config.toml
n_head = 8
rope_base = 10000.0
init_std_down = 0.0296
MLP neurons of a small language model. Each row is named by its layer, matrix (gate and up: input weights; down: output weights) and neuron, and shows model dimensions 0-255. Each number is 128 + 32 x the weight over its row's rms, rounded and kept within 0 to 255. Numbers have three digits each. A neuron's up and down rows have the sign that makes its largest values positive.
Before each neuron's rows, "fires after" lists the tokens most often just before its 100 highest values on Wikipedia text that the model never trained on; "fires before" lists the tokens most often just after its 100 highest values on Wikipedia text that the model never trained on.

fires after: " |", "-", "|", " Time"
fires before: " |", ":", ".", " zone", "\n", "ed"
L7.gate706:175111128173097130115107079098129158140147145106111146140124110108098105155108163122113131104097145088120166161109118110126081122134099105141131162128148195185153087121115148138090120183130121123113136044143053102160142111151087071114092141163176119163139096120112158146127209131154145077148075157144122122121158075095110056119129087129067186125074187131118103180092122147131121165126161047133131122110077108169093111100152075107138085191194154167120146155118144092079169108126101098164127141119129087129091149171085065128116158123160155145119155169123091142070129130148118111189116187108205185131132150073165200204146157112100122153111098100081170110100124120125170129108099174170122096156103110156120117129139144146154116119129087120088244153093091187146171115172167
L7.up706:133139108109155155150148113131121131153160154122156104141083107153084183142109155141089120091125086082166109159108120110106135126075124071216166080074164084153131152091170097115134127163114168092094165119130121077126127114115127173123171134170129116119115126143168181187080083118164122129091139100100096142120159156106101136103159113154145156149099187142113170058140096074113136151118133167130107130122083138063070155095122199124055114139080105120167110072100155113152116111166110114115133102104147124092115154121127087108095133114089104118100133135129123147148117103116130122113113120109197125089097152125194105165099156112105070100168124069151111176160166126111093109097122172107209146089131115111120099070112170158167159062130167101091104117149168120093173140054124
L7.down706:151174164185154144154153111116176161141093166068115128146109157125143083093108179145163155085130131114108180128115159136155146139168137182166097096123183154168070066077077166137113100109083104178100116122159118135106175051142097036139187165090095174182141141129121093152122189142127123100125194116065130125160109094151139153140144174105116121155135122111106086185188169166081162143153160090113166127108126116119175099119148114074145099096152158168135165155089096193082070122059137150105116185181169130183137131148100069070096133051161132127175160135122130119153140110128112181145153160125082139162185100106114143145126168120058159108153161154107143119131118126096088128160130140136110090151061128139154155147114147097055125178198089131142154135134084203142076129165140

fires after: "|", "-"
fires before: " |", ":"
L6.gate246:067110179108155112111128124131088114148062145139159073149145132089100137118130116075105111116112117138146124132096168177133115094183059148136138159147111189117171160122125114190133129119143097194093144120153139096135120118137196103106105121105115138106139101109137118113108068080124054124109188196157135115061125178078084118160149117125155123073099076133218148206117091119080088120098144138194131137142121136087165143183064122161133146126141106120114151145150124115130154107143136136131092141132101181118158144102062088102168145132109137135174102164088145089183186161140067108112127168151136066107150106152211145141104106157168113099125139119139091126146070144109160100119142109108163080146117079048185096168146173137092092109102152115072182144090111176142126132114142
L6.up246:066090099168111130131151110156144182206087176115127105136115077135168124095156087110109150102168121161114195141139140125099135158129091182156090095126130167110100107116138120129133101099112099207095180172126186116111140179117143099116118102098152119106182141092122124109136111137146095104098127158144123113135112103127101108133174158143184078149157135178166142137104117112174165160121195077206123104115095131166157177142140143150145115162129164175082083138159059115086091072168157111152153117188132180138136169108112154115143084107136166128128076112072171144065063098151125145114096083119171145166080128181171089098152125182141133093148095075125143123161093108118143116103151133100069115076072136126231117127130146108124060133063085131126116164165151128076171165109115
L6.down246:132144108120108123133121129116059114090192060110113162117133121148146173117113116141093140149117156134139104138138104152109149128169221191106087118088170113094196100100141151092101126180158132076138145127143212120168157076156141129202140128060129128124095112099140086106121097092159144142105138126191048054106129167114156139152122125122120094127106105118103113131172133172151140082160135159126169120163151138122093120132132095135107154119113103159150142061140125134146178136132147076115114097134119077098143143133109087136133172117104123109076168082182135087173195127087154089101186152174129132132139076114104180092149151063140160103140140219134193175126101075092131105126131112157183151114141124115150127146124137092161139160186153116147160062137141129151116120124157

fires after: " |", " ", ";"
fires before: " |", "|", "\n", ";", "|---|---|---|", "–"
L6.gate109:163155079147159156168080090096110112146102169084064087217146153156120114132078121054066187128078077208137150185120093087146056120098117084137153118095102161193136080171102178133127108200117154089123124143185135130114147118117104109116112150100125082084134138141143143145137061146123138165113122123153141120148153145160086120150126129090110233096131104184056157146126067093093090148135066161093105108125149124064094116108131149156217146139101099172086110155134113123124115171147100138120101163131134140079147109065107076105085135118153145191144137111134115141127170174159145092154057079134155097088107091162139157133152117088157148160197125109197168121130089152143112131127131111088107094121108129142122101090075173096132102103120141070095141172098108147123107148152135
L6.up109:125140117103127156132134119131156164138061170140118132059120175101109142079162161175144144106114102110074121114138062090167111116115109125124128149174142123153183148135111109097141145126112070088139098155149126200146112086115109103137096175118124161129100202132126101119147128050126177116121159139131168133155146158125150174185144086193101222145146105053144103186150096082125113115130098142095076160077028131139093131092074177127117209170091096111149109113140125139149103152169212196147145102095165137151137102137180130134122085136090120124118150106119195162140148145158117119116148130122112169111103132152128091091153134097143110111100229138076147168166081148133084154102173184123109100066054166132145149132095135142134146094178176121111139114108083183127146087152122
L6.down109:083128132162171123100160169075103134095110109122185199225134102130122146143137089164135105186136155128177095100120190079102134163164137104082140114133095134147134120142184151103129130127156150125087129116074117113110175158101160119113195114193124104120089137136157101148140132084117123128133125147140110107162100190072115106102106140135124138158155152157100101082151188077159184104181194153128161159149194141086169072126182103154142162101148164121106060147140165136099135098070123029129119076137139132153150094134108146137137061113126172140171079134138112090160099120126137116110188170072145136109154136178132078153132064141143127082097150091129100057159143087101112077120101103119157146154148079096101123103171169116151113113098132152115112136107095076119140112099119

fires after: " |", "---|---|---|---|"
fires before: "|", " |", "|---|", "\n", "|---|---|"
L7.gate448:167121172143141155192092092154145117123123112094120122146122110059128156078111141120111187153158094115112119157107117098198112137117151117156157154111070037138121067209110088103113087123162129136122117189148115068105098074070143105159097196083073128103095164125160213129150100140115120137109051136176175167151170091077123081153145126135138211087156091132144115119129119167128140109100127158089112081140138139087094140100155141172195176180084126179134143121107093139190119195139144174147093126126068092122128148123101168112122141063103134223148133133155121161114164140129159048164135061159135105122126104070176112090139110098155082093167073090103107171114098145141114120119160100108097119103135175179175121091150131122157155127112138125135175135117077121130153165085133
L7.up448:136144105162123110202124133160143101118118135102152162136094129137124147093149133130119126134147115151076111102111118098160140091152171043108139145091079096151142091189115074086108145114131111119123067139116099138172122112127129111166128131099130127130111124154133166119136129096149118093149076090146173156190102109088084088127117135127170157127141137095081113093111140081088104147095077093063145082126099145086127141149143119185214139116102112173125106104074123105152171085135133158160110097119099161121116133145127178119152148121131157214147087092075155198115158135122116100186121081126104092097142145081109158107133095114161074094117116102107113233179091114072146140112160056115197154104145083150124086137069140165135191146157129118124154125121070123126125109168163
L7.down448:172131110111134120197132137089121130100082084127076209143160178114165149164172135107122043102123133098127114100115182094184092183134109143096159108146119170129178153114162236166164149149164066096162113152134177155104152114093132144165125137111148142090082042124158062136126081132160150144128147125101108150143123115117154147127146112143151084160130158116101196078117112104165113153157121126138128144090151126121189133125130107164186099132136185119135159183163147170078121146113131124098055137126144111098149109162173074166123101067114123087142102140125069128131117150112107119099147164106125093165146137185133146105114109066103130080067135049157149111135185079100089147056093095099137102141158168112131075118127075100130102107143153131135068201174106130125152095128140

fires after: " |"
fires before: "|", "|---|---|", "\n", "|---|"
L3.gate799:135163109149101058102107070103140107103114170146176120104109115104151117116128112096101085103110135109092160133176111064107055142100061114106177182125149173136117188131131084204146073100152135121077128155131162171191115091135086162172138066096154135113124167103135120184136144096126142209211166122107132136117110087183128139157140125124160141049159100098147101125171103150085115076132099126120152163137165137107118158113119088109126093159160120116144153021098179136108109122144117137128130088156089141155075135148142152131138103140125147184138095099112058093137137160199125129171128117068163156110128090149118154167094133068103140128086122170150107126158151113135079156186135107104177121100149117081119168066147146141100217149138054095141189101100163147160099173120133
L3.up799:079122142101110174089108176169122149155147165072116132107175129155136127077117092081123080113137082121108105147126090208149174150099155121152114098127101093075108088090137118112132139129125099133150158054117180151087105119162087115106102154127127147110163148172167174119087125184165107053086081104118138156157142199159082127061114095146146129169145143094133154140100138054153137168138147128160152135078127110093119155081129153147124151092107246150099133176147082174152200103106167121129173151092137137144150110152164130148121136130114155142115109132147145150096153130084120172222141129095064102108096184128151102107133151172134074105173145099102153080074124154115123108166104160159155139149141105110124089144095148113182090101140129114117143156161086087145184170141108
L3.down799:197119128093166097099116130118156089044122124132178171098106106153130129160157088136177162083159148151114159130166128036108122089125121139131191130136161195135117189139131134171151084133155212125110129182194120148193135132116117222162155120092131078124104114083123100142139135099120133143148100149083098072138085096167144158155183113136176173080100157140139122129182135156074126100158080181124129162163144092192142174116144165098153113147142131116157158039103118114117091120123119104153119114163150133167127144094121126115109136144111121126119154085062070061118161145164140126172112184145189139172147109135105127113148092076085158169079108125155110207146162140066147129133130125126146134088121104162105121084168077093146154150147099094170137130027129165119171192144101

fires after: "|", " |"
fires before: " |", ".", ";", "'"
L9.gate495:135173148158144170084146090104116128156177120115095165158129170149093176146116139147176137108092111160071111190081109139088086110178113124122123124130135129157183069102139120166066097138098123099105095177095149124170191151132131118139120144180098166138154140138138132143149193133167085185159138125155134124041143091150141127135176132145188111100141073124164090150125118139093094107134123143132150148124134088153171105122124155106174113175099128100101129089112093147091169179185178145170051134076141110080123155111116074140149105074111092083162195199144103117145141102136116104126201125111117132053110072160164123165159100132157156121087085157068111163151161167086135108169135128145199161083068178104111091154125118118122117147116114089140223174156112140116148117126145
L9.up495:112080125198145140161107130115138134130131116157150134163097071127096107178135169102095094167133116104158193077121135168143135145092140135092131146099116148144135106139115124054136109151110109108060150118106147137096118151114167168143152111154109166120165095108104108132131091151210166139083161138087165094103096091109136182067111156129123118133137093137108137190167088136083180079154139123217156147110081092133122179131115127081103094153135115151153200122165111135167139117049179114134059077107157179133132191136146068115153063113112160131146115133109072131142110125048058125087168166111151143115132130137090115191140174172044131124155109068140077197119133132136173120123136160086105138109114164121096099161087197073120126086186110143147126129125137115134149127113157
L9.down495:085089125095129092167133131166139149123165164166111165110115186098131173108131150114136186157093146121049098214105090096177128146176091110143153100140189167184145159152127137152140124168113136108181073136183139107104166092165100114159147125188138133093112166123151101107151115117152100111215158098112071092142160114096126118158150123135117184131175116163063164113121194137156068133069061151081072106116098133169077092136166089171142133115098105096085114120102151144094119142136049149144120170121148073080093148107112135103099182132113084145180080089132117107151131147163109099176130067139076079131186139166144073131165093137133117194102105147146174142072158125106111179090149079159161147159166159134105133115143175170121120154113158136132147150090085165109131089113120

fires after: "|", "-", "\n", " Summer", " ("
fires before: " |", ":", "s", "DST", ")"
L8.gate218:158128142129139142191188153108095142153140073123127151146176137129125116110146125130127174162150127175110156180138130134157070125125131110122109119072123044128182117164145164140068160098071143112142128130154148170121186108105095106078148074106112120176122117115159133149103148078162139101106142138132089116106139068160091094150109107067081177188163165161136102147066099104158185148087116147113153108142119089117147200122146150154096176074135076152090096146128138104158074148099193155191173063136124103091077168141104133187132036131111147133151124144124081147127077166130115170163148139166135100122103163118070111152146179148134136143190102115133080151065087131023168165169128119190159145022172139132150094139189097092186156109110166130118166114091069115144072182170138
L8.up218:110068111122152097141141114059152111074092140169124132131126100133130119130078115117154156097123158085065154150099105129140120159171158112134137117098125150148153147111148121094155177144136099091124119041123118160090170146135107155128104095126075119102112139135117112193154084188121124138112173148163120159084105107143163128112116149095083138080086167107123154152133069102139105162141144167133107145106157154141104133180098098149150109156177138084117102109145111167172133076125087129126155094155118127027152151154097160156180107098101181097129085107104051125112096071140166147148136152093149118196182095101147152152191093144125085097138129156111121128172091131127182121140102181112139150232093154106114128110177121119073190117148130147221115094096130099108102215132058
L8.down218:117150116140070092130149100127159110141120130191167154156134089144138193068149110120135109187160124117067148107086125104094154129129095157084141097082137184149061148102081046150169215136129126115122122164040103164183108065071110168088088117139072169085169097123096156097122053105116112149166163133135112129140086058171167148129136046090062107092140152190123157129132117129111108113099154143200116086138159110156114124106114104116128116129098122172107162148149138177134125129158134149146212097129138159103185177086148170077133107097117071140128145089127144071098127065089093138151157095146076174137122123130134156140165122105113130189098163142091193117212081108117124076128107078167141140090149169103170176114065122180124084206127095118102135125111142155166159076075126

fires after: " |", "\n", "|"
fires before: " |", "|", "|---|---|"
L7.gate306:111104176062116173083091178181158132120125157163096086123126118081065185210085098151124138169121121127146160109098145094152128069136095130123176102115148098138133155112128144167131146166107166161200109106142198102147083100163090155149130081096091070148145078161136122066099129206085120078146148173129107091137144138129129149133141130162140173067117106102106087127184137105112167131146126152124137115160124114149121109082125139125090162128099152115156193174102083134117117111144142124161111107121136147155158099137140103100151153148086106101129174130097121112185141130110102110107167112116060164140121142088129140188157172122097120105161201136103148151092112137112146141118150171130087150117155138081181075150123107113102139112138072078182153152079140154053083105169145
L7.up306:146116106095095081151119138112164172134106083128112167127126080098099163116130095099106180170152158044130136151146137096124106117117132084162159103111171124101117117132129069145146087130136126217127154094066091070129091108130100116091125188124128085149142095152154101180088111151131143136072166133142107148130219051069055186122109121141078160141187148100124113163069143075167074088131146171138129125126120227179082084144159077105148146095164109126153133154150144135115119120093090102137167164170111080116148137124109132186134126129136135154147145120155126039104112115088177140213172118094171112148116064115103138193137161184141095131142125164135093086076174152187104158176154173187114137131162153186155137144147175129180115159120108142119157105145030178125119061111104
L7.down306:137137118119193166125128168176085149117136137152176243119097211111131089167162103182094074150089110107145096155078185124138127096152180166119139122072098102114193130154108139104166111136087119054153139100127166097150155134134085184103134108208163132183079204123090110051134134133117113129107093104101112120070127151162185097156147094115102112147108063135175087129164129091132178139117086145173084090106141108104169131155130176125110102168148101101085135126108081150134066114123148114124133121128143126138130144105159161089092098077164112099132092103086103152144161184165104143085177088166140177138162187129128125125129153087086112143076157111118144140094083124118171199100119133102131123128118108087115111159102086110111132162116097106170196104117214101106193170129119

fires after: " |", " Report"
fires before: "|", "\n"
L6.gate848:110101033169113186121166126082148103077062131203152136196131158102129093159152142134162139152140094183058106063171159061190178121115143155071098181102168164078187137092127134140088179109127173062140116143137096110128161128122164139165152138134117103156129134108067077115129221164110134126164130133145101160142142126144118137171082107142123153131102136092065101172148130161068106113128170096122111092159149165124111133137106117130165177135117118119122083146148125091139145097112129061139106061117123151139179161093122140092145100079120159125180122109134103182131126103083100157154107115117097142070149130085106151168082133137080129160144066143147148086151119172133098152104107143128192154157128166072101161100115119125071119051093151120174118130155108154165119146139109
L6.up848:068124159161130160165125115107141101133134114158139121164161128113136134119164094076107106069101128123116133082153101076133136209098189214119153118116164131143142103065113085107124124182109148099138094148166163132145172081126096150148102148144117133101127192185113058104082176158160149134166154098107137123118190080091155165102103110183144143070164130103094145143122199156094152129195129121114117082159130107181122174106170134056123132124103138087110069145158135123105118116119159097074127096125133111147086156161125111170120103074134100175141179107092076153138111147127067166156099117123080153054141132137075164105122189167168156137089116101103100137130094176110116109158204137166189131149156116074156124127107170112134077144109075134138134173094131113135106131119133
L6.down848:040088107081121100112104155161137129101130128117128187048123177168104104163158118183136125157188103161123153153161100123108130118166074185129134150159162105088103174160122162117106120087128200119160181110095144091170177170149108093074134147153142141148167114121116129167151110125100153172163144117155082189116103185142167145114121120154134062125090142137137080137072115092085141127076093148164141110135116101151113156125074112151112111121161088102100101151078141150163168134186080117167094105080124132150142097085101125147112172128094131084153109178140161093090114131123123138149134180109101170125116109108092137109093129078107153159082127127160116073095125150138150159160094134062133205133112090086098143156154090189095110037099147181097134154165168098082178123202100

fires after: " |", ")"
fires before: "-", "|", "\n"
L3.gate7:129134154076097127115133094067124131157086166090135163155104137124098182105103129105141097126141075127102123148141124101119145110138102137104125070158142131122103120148144099105152131105116122184076091091119095175091150049161136163094183146080139150135082125064160142187168096148172141188117185142120126194168145112042103166176150123152116189111104148134204122118148212125186095171081116158148121125082132157173077092083172134056085143155103181161119164166114134124159127153136125141067125148107098095137082155089166141109112108222136083131066108108096173109115145150148090140172173155113178072095087134110071091086165140138130162122146135155074086168117141106104108104166170121142191128118162122092127132077129131092169144112123134163148097146067184105147077185171123
L3.up7:115127146102126099078164088066143119153134126077134110143122140100085160144109082081143128098120147074150142105116108123157121150118135128152105097119098173157131166147123132162163080067144141180044141117185156109025141086180059126132172163121124142133167106128117059168145140169157161108192197137116223128115108095088140093153153117152102109132117129119203129136113163126139139163140091085159137129122163160105130091116136217121161135134132098063115128166119086094089163096146130110080126146162190091138082158059132134144175167190116113079100160154124076034129110132145131115142110103077186136093106138104150117159118124057097206098124087103090084098117119142150118066148193072123137097186146137135094136107115182108168120104099046153181164119083176080114135142108136
L3.down7:134109130118147113115099120048166103134085112131120255142121125165134168131156146155155138118167097129130144153149129126087154122105133123112154120121123122111169117120072118174120095127126091096152076114186133121129084156161146137131165107155074178162141143116184159113159152143130162133084095136160153157142118151141158132118111148101079181120107110148194119165125101140157167110120168124164186154134117125173162165088135160099098089105148164121132171113118144132123129150112149067080102140179163085122112095120107156100091106093163112157127125110045117118154163163129136119134113179091188116112085154125138116091135162113164080105136084141058115114084093120129143164070075104183145184123081134095139171159147156123155106104126123123197088169136148123088119109154173

fires after: " |", "\n", "|"
fires before: " |"
L6.gate289:122173132150167117191152106139091085159147141123195067144146122067082110121142182114115120139113123075140118149171137084098169070144144083075118169152116106170115151099144133106133141163103190170117152165106123109113099096120128116144110123137155126119108137063129107106102120137070065168123133148121141150144176113189090117096172194105127214176148122141131093112173085142115103152158141120100142064120124157108174130082160103120062153144167186192143185084142161053158200150139148114111154104088102138050144096118113107086112164142117094184135178109105127109155096125104147112155161137176121170106115114129119151206139162183172117113114140141152161172120094108124136116162121109128154090107190115110125128156184131121162095063135150115107137123106116141111070136155063
L6.up289:127176132157149154067159106166134165106074055088140102146133125100086126135018176143118128113105138124104151146167109107076075124110119092050134065149142133111117121150148083145186193168119123096159165155133107128129151129121040105149147091098126110068150159130156146097118140117151175094105144092122111103106119129114112173117098140177092124131117175145043093118159119155110072109155174076130112145119146153136176109117106094114141107053069162107130182122197183092122185187165104124125212186146088097111157085075137099128084182092111149085135180165142140122145135144114175108099131132084131136105105152129114138151096128134075071123128180130130096143107178097198061146113076168143158109111122075107129177089144142169110127106137090094106106115227153146143114106166113
L6.down289:136162162160125108128141141057045160110100156127151120136150117100081149124116078075122134214135175124144104129137155171190141149125131103110149147191109104153063170116118199169111127065127167088126133082167153107070130157098161161153121153157137185158098120182136108130151092172126097092126067161127162198088133149108108124143176152122108180164096120149165116174128108079102146147076111124162088170144129142165162137128217095144124129147141185150134168160127109121130119112095152137034135148097142049114194121109115115145114175144174138155146192093132115137127052114116111122105087130155163124126114106136136139120143099144084132147104135154162164109118194104093210103150091060181174113164180104084081140160153119121152129066110171101168153119046077120103105148097075

fires after: ",", ".", " United"
fires before: ".", ",", " |", ";", "\n"
L7.gate661:102114104099071137155154138058100129158127082122157129104149076119106167115120154071059140158106119163066091104129096085124137130129123140090146156134100152182133118123102124127063115098150105127162091086160121170134065178075102106157237114110073173101148158120083138093104186109137076157107131108087103109149136124101116149130100093113182173093122190153106059166152129127114182124182146145116172109159121092100096143134141141126119094123191141118125137114097107113185119118131151140170136230131144027079133157105132077134111135146151092111094067191088156165170118094083088151119133157091119164158157140124152154081103114136131181102118117150154096089111140126164143132069138157150106100161135152137117111138127131099151141138136196108154068094103138166125130110171116
L7.up661:106080117138109147166126097109199119171150147141067084153110101137092164130105115112158137090115098133090125149123135118149198125152167139072106158130135111164188100169110085134072132133146117083151105138127153157097069137096108151144208081134037136139132116137110108061183108097144077145096144130161116120099140097110114161117140156197186176135064128127160007138123118153116161093124144112134114071179078082102143166154092156124099072159092203170125175081092129114162151141090123169103071166128198093138157166122110137161073137158133110141114143207133086079134054111151113150126115170079130175109159096125133133119144140148187110158168128101137106134123088106113137118107109180164157104153130124129094138158110113123095126115125126057102099111101154146114171151117108
L7.down661:086117136168128128119114110132079141103111076132100142113136141097135122106128160107128116154164133151089118089104108084177138189172128091106134154074089121211105125099146140124133097144139124124153098054118192148150086107076167067147144186161154089117166125137112158058127137153172118180121184075117110134150155138124155095154162111160161101090085088092134126082131108142141136176122134156158188109174108139093117161095145099155136093133148191128074159156127131166119116134120191148154113159118118059106143094127101082116190163170142116158123068140130122174116093110025123128112153146120159107165096153132150112129147058077130131121116135139132151086150121155155091112153163142179168104124135159128142146127128164096101130152099104133145133106105065199155159087090109

fires after: "|", "\n", " |"
fires before: ".", " |", " \"", " 5", " 4", " 6"
L7.gate888:067086114108123123119135118114127057158146126160184132158173153112106168094142167130138122113088094143153135143143124169127145144077115181098084126152155166132096128136134055128148113119073121079106071121099085143110149152134166081109177161124098110165123135126145158103148163133156101122129140120154118129105126097096050126185125101148203097092092108112114119128142148135162159087129142107155192145118138154155130137100117109131075079124129126081093134128131094141165114061124121149120077115155181111105120118140108111125118110116122049086150105140100152134100113101116156128137134054180177079155137105152135109155086103121130163102158138153131051083075102134123148165179105110173119087122174079129183155172117113138129079143183120190157174132081129151132135127126099
L7.up888:164133099137132110114123128126131102140134166165138149138187074128113090110163156158171167105143144207134142170111145183146138106179063137101120082156088148156112159137106112137121126101109119101067128125051091128125112158128143119074097197168058097119096163136165116087132150145115093151096117105150136133170095123068107169116140131151172152129153164075128139114077133149136160089120131132131195125097096137109140128188102150065130132093149132082124107101116122180155115090126151113052146092131120131143143102151099158206105109113086102139155113165072102203084137149072114112121152097138187055154139161080135155121083139113097190103202109123085131165119121143150146113091124155159081133074162142154167136128087109082099096137187153140156123119032144129113083082078095
L7.down888:131141167120106111123165075103109107096156103158118112156140106129044159106141154116068105184125082057154107161149112091178143151108145068058100074119101094145076140128155111140116165185153146189121108115151171113135112117166124198171125143154148130117183147115145142147138172116162147107130137150165122104181170138179146188181140127132093217102132173096114185155164146119063135155095095165117156160086159162136140169145131097084111107134101097158111150073128187071124074094109116115161110118112089069098114104121161122077202151139147153126113172070075151127146110139128141146145125186145054111077095136148125183139165184156170113121075178136170147102081165109120142113158155105093198192148142121150157134078118165177142132131134133115094152117116095157134171157141109

fires after: "---|---|---|---|", " |", "|---|---|---|", "|---|---|"
fires before: "|", "|---|---|---|"
L8.gate813:165129074118032101122067135121129069159113172159156111132119111143090097138099134149157150165132120138108121088154036100112089071123123090098162141188164102142163117124150167095103148107195140121160120165039158158109176087095098159126102148086100166127129165047170142078110158111051087154129104132121168157168129054147097133084113159085094140131124094116064116144173099175161113084113083121083148103070141099095106164122177101162159125178075127167101102136077157095178120112087110137130045124168103185125159137097113102105133134106181098126107133098136154113152087137108162095169119122085139150105086113164112155136116131109136131129178084096141148154160138138180100182121154089100180164087099098129146079083113147160054126140145150096091169072070081083104129129141133
L8.up813:132125135074107158176171096161126098123138105138099151145096116136111129107136039088141132115122153153116137110163160138130132164124066174130213137173114112119155113114122184177110129178136100077186163131164129178103088131103171133118077176115154188136109121060132116136043119108164144115113102129180111077218178117115150118128088134173103150139100113128136111092109157087162127163116162113116119085132052081109179133162103139143166131133151173102122152108132106169114146113113198110204094121148070133088129128183122133089181134148136142116148101143118148141178132099194111149138096130087132153108163132147033128083150109127086123070182169152092100097107106176156115140146149109138132162095142169192090119084109126158164129160194108155139060133120136147131113119153122
L8.down813:145088148115159118170060119142085059111187098100163235078189196128161162125058095125163144155157146098201109124142100080159084086143164088107161125130112081081111110099139164125127132196104166135145098118117118097163091088102063171134141117088116104122119121169120145129133141142116142134080177122095100095101092131107128167093161086150135096106139148080145130124138127118132144067124131125132125111114173121082092173122238120147120136066114140180110087137145131195089148110152143136148050144171109154167085132100125184149159095132150150104170087090120189079141128135044199052106170150145105096150139167177130123185113132123108129132105128135091126135154135102113115134179099078121139149129129105066140109154108105060102103168150116149139100093163204091155132124128121

fires after: " |", ";"
fires before: " |", ";", "|"
L6.gate947:181178122146147098143138069102115108115180088143114147077129097104161099138103126103121194145149082157144120172136105112184153078141118134139104175152081178123026130123110123161119155122083167106176166131153132099152104108116154073134120148162123110146152079099147130100158109146163140148138080076143175123105136106155114115123138098156076095142104136117167132124180091146161129159112171125152143112055112118076136133122139130112166133115140165103090133180112101194115130040120146139185134087123134141142177100148139148095092096171114121161169115086158117177132135104127090099175189136166148124165102114061144179184166143104118095156106142126153168167111112130107123171142146128137136160116126114201143124090135106186141091121175181152159183084152127144138146118132105
L6.up947:132160153134112165133116148177081143162128091127080053063091116102139174195143117140155143148152090141130129149095083131150198114147159179161166144146117126116109175085117106109131141116095167081167105154182085141146094157111145122075125158178145148111058122059181175094141115200131119066056146130124167149127179129113153063115121171126176117176167169113122116075114179140193144120171143178125145127100124122110156131119152171147160117149125115107098087159169082118168145152150089156161127071138148141123068094115091120077124114126133202159125124146136151189155153184152155108130111129146103140136126128153126162083161121109118131183125128135104128155141147163113097094082140184139144162165166121185112131178132116203171185122171162155138143116122115134171181112094119
L6.down947:139088154102103159130090143076154101076137168110149178139137121159129133126116153135116130106129105176103163102125167191136111079148133099095091123086167068173098104170121137137152125202119137152101134182136166172112146103120140133151114135142090158107186113170176127131115153109103179125135141082211098127160088177107138153142140137147117089106060195155134092079181133134134115110098130149117151170105075057176110136144148127155136135145168117128134212107069164172145111127101088206128125138131143185118165135100149142172165118161184091113118116126065187138156177165116150091138169165115195062158105113127115115124099102124067168120126123137103128142128157139092178087159165059096116108082126158133142086157136117095170030201121137115145120126114112130165166089061101

fires after: "|", "\n", " |"
fires before: " |", " 1", "."
L9.gate6:039152147137104149072158155077089134144115159185147139129127070153177165099072128147142120099131083076074163102082104085077129137080106149086142132138176070148116058118077104134095095082054145155113151135093177124049103127118142173157118107185144112136208091076122163118094083076114160134136148166113103128128139112077088118133156153184129120117083211135147100162095085173123164183183233122131141057141081140147122098167192170114125159154143134114064149135140132146188140150152141109111145115122120145064113142202124081171176095121126090116168124134118143096110130166107106137160162079115125150135147050140193125147097151195119182128194103110090115148124181131131092139115104119171095150113122122131150127146127105180159141126127139142099120144134175165117141124196117
L9.up6:115116137123116098164072149194163153158135134093113170170089161134105126082139140130051172129120093088145134172160133124166130144127118142056186150147190112123149103162144116172135141068153104088141124123045074174121150166164173150109190174103145107063091138143121096137166087120131160108084177118183075186087210174111078119086155144113107183061146138213175063110122112121124134118072100130117136094097085123157095103188203118123142148096126159126100163112079124105139117130130102086098093194099166151105164156140125095195138138083119090086118121141127130117102112140107115137140164161157141189106127146149124086165159130122112146157159179139171119113132114110074167141087151096110105118120098115121130154035157127184125095160081106155120117118144107119068153089183110
L9.down6:146124099059103123130132128109097147080152175103132101125141153185090156113136214138108106136105150178120143114095124099099145134138172175108084168119182140131149097198121140168127126099128096167136108161130123089130110151087101129167110091082164174147129237104079098169082099146084126158108074179115096129145138071119074147119123127109150116125140120115090133106168168076121141117148151108151142145131139087089163143173163086110128120109128132133136168156149088125147092152138102132063169116086094180119158153124036165124131082149117132132098080159124133085114183127130155153160122147105001116178115154128049090107124125157132140020101174127193050139107127074123095149147113160108144113115098148114149101158106153069125186056111143078116150128152138124145144110108146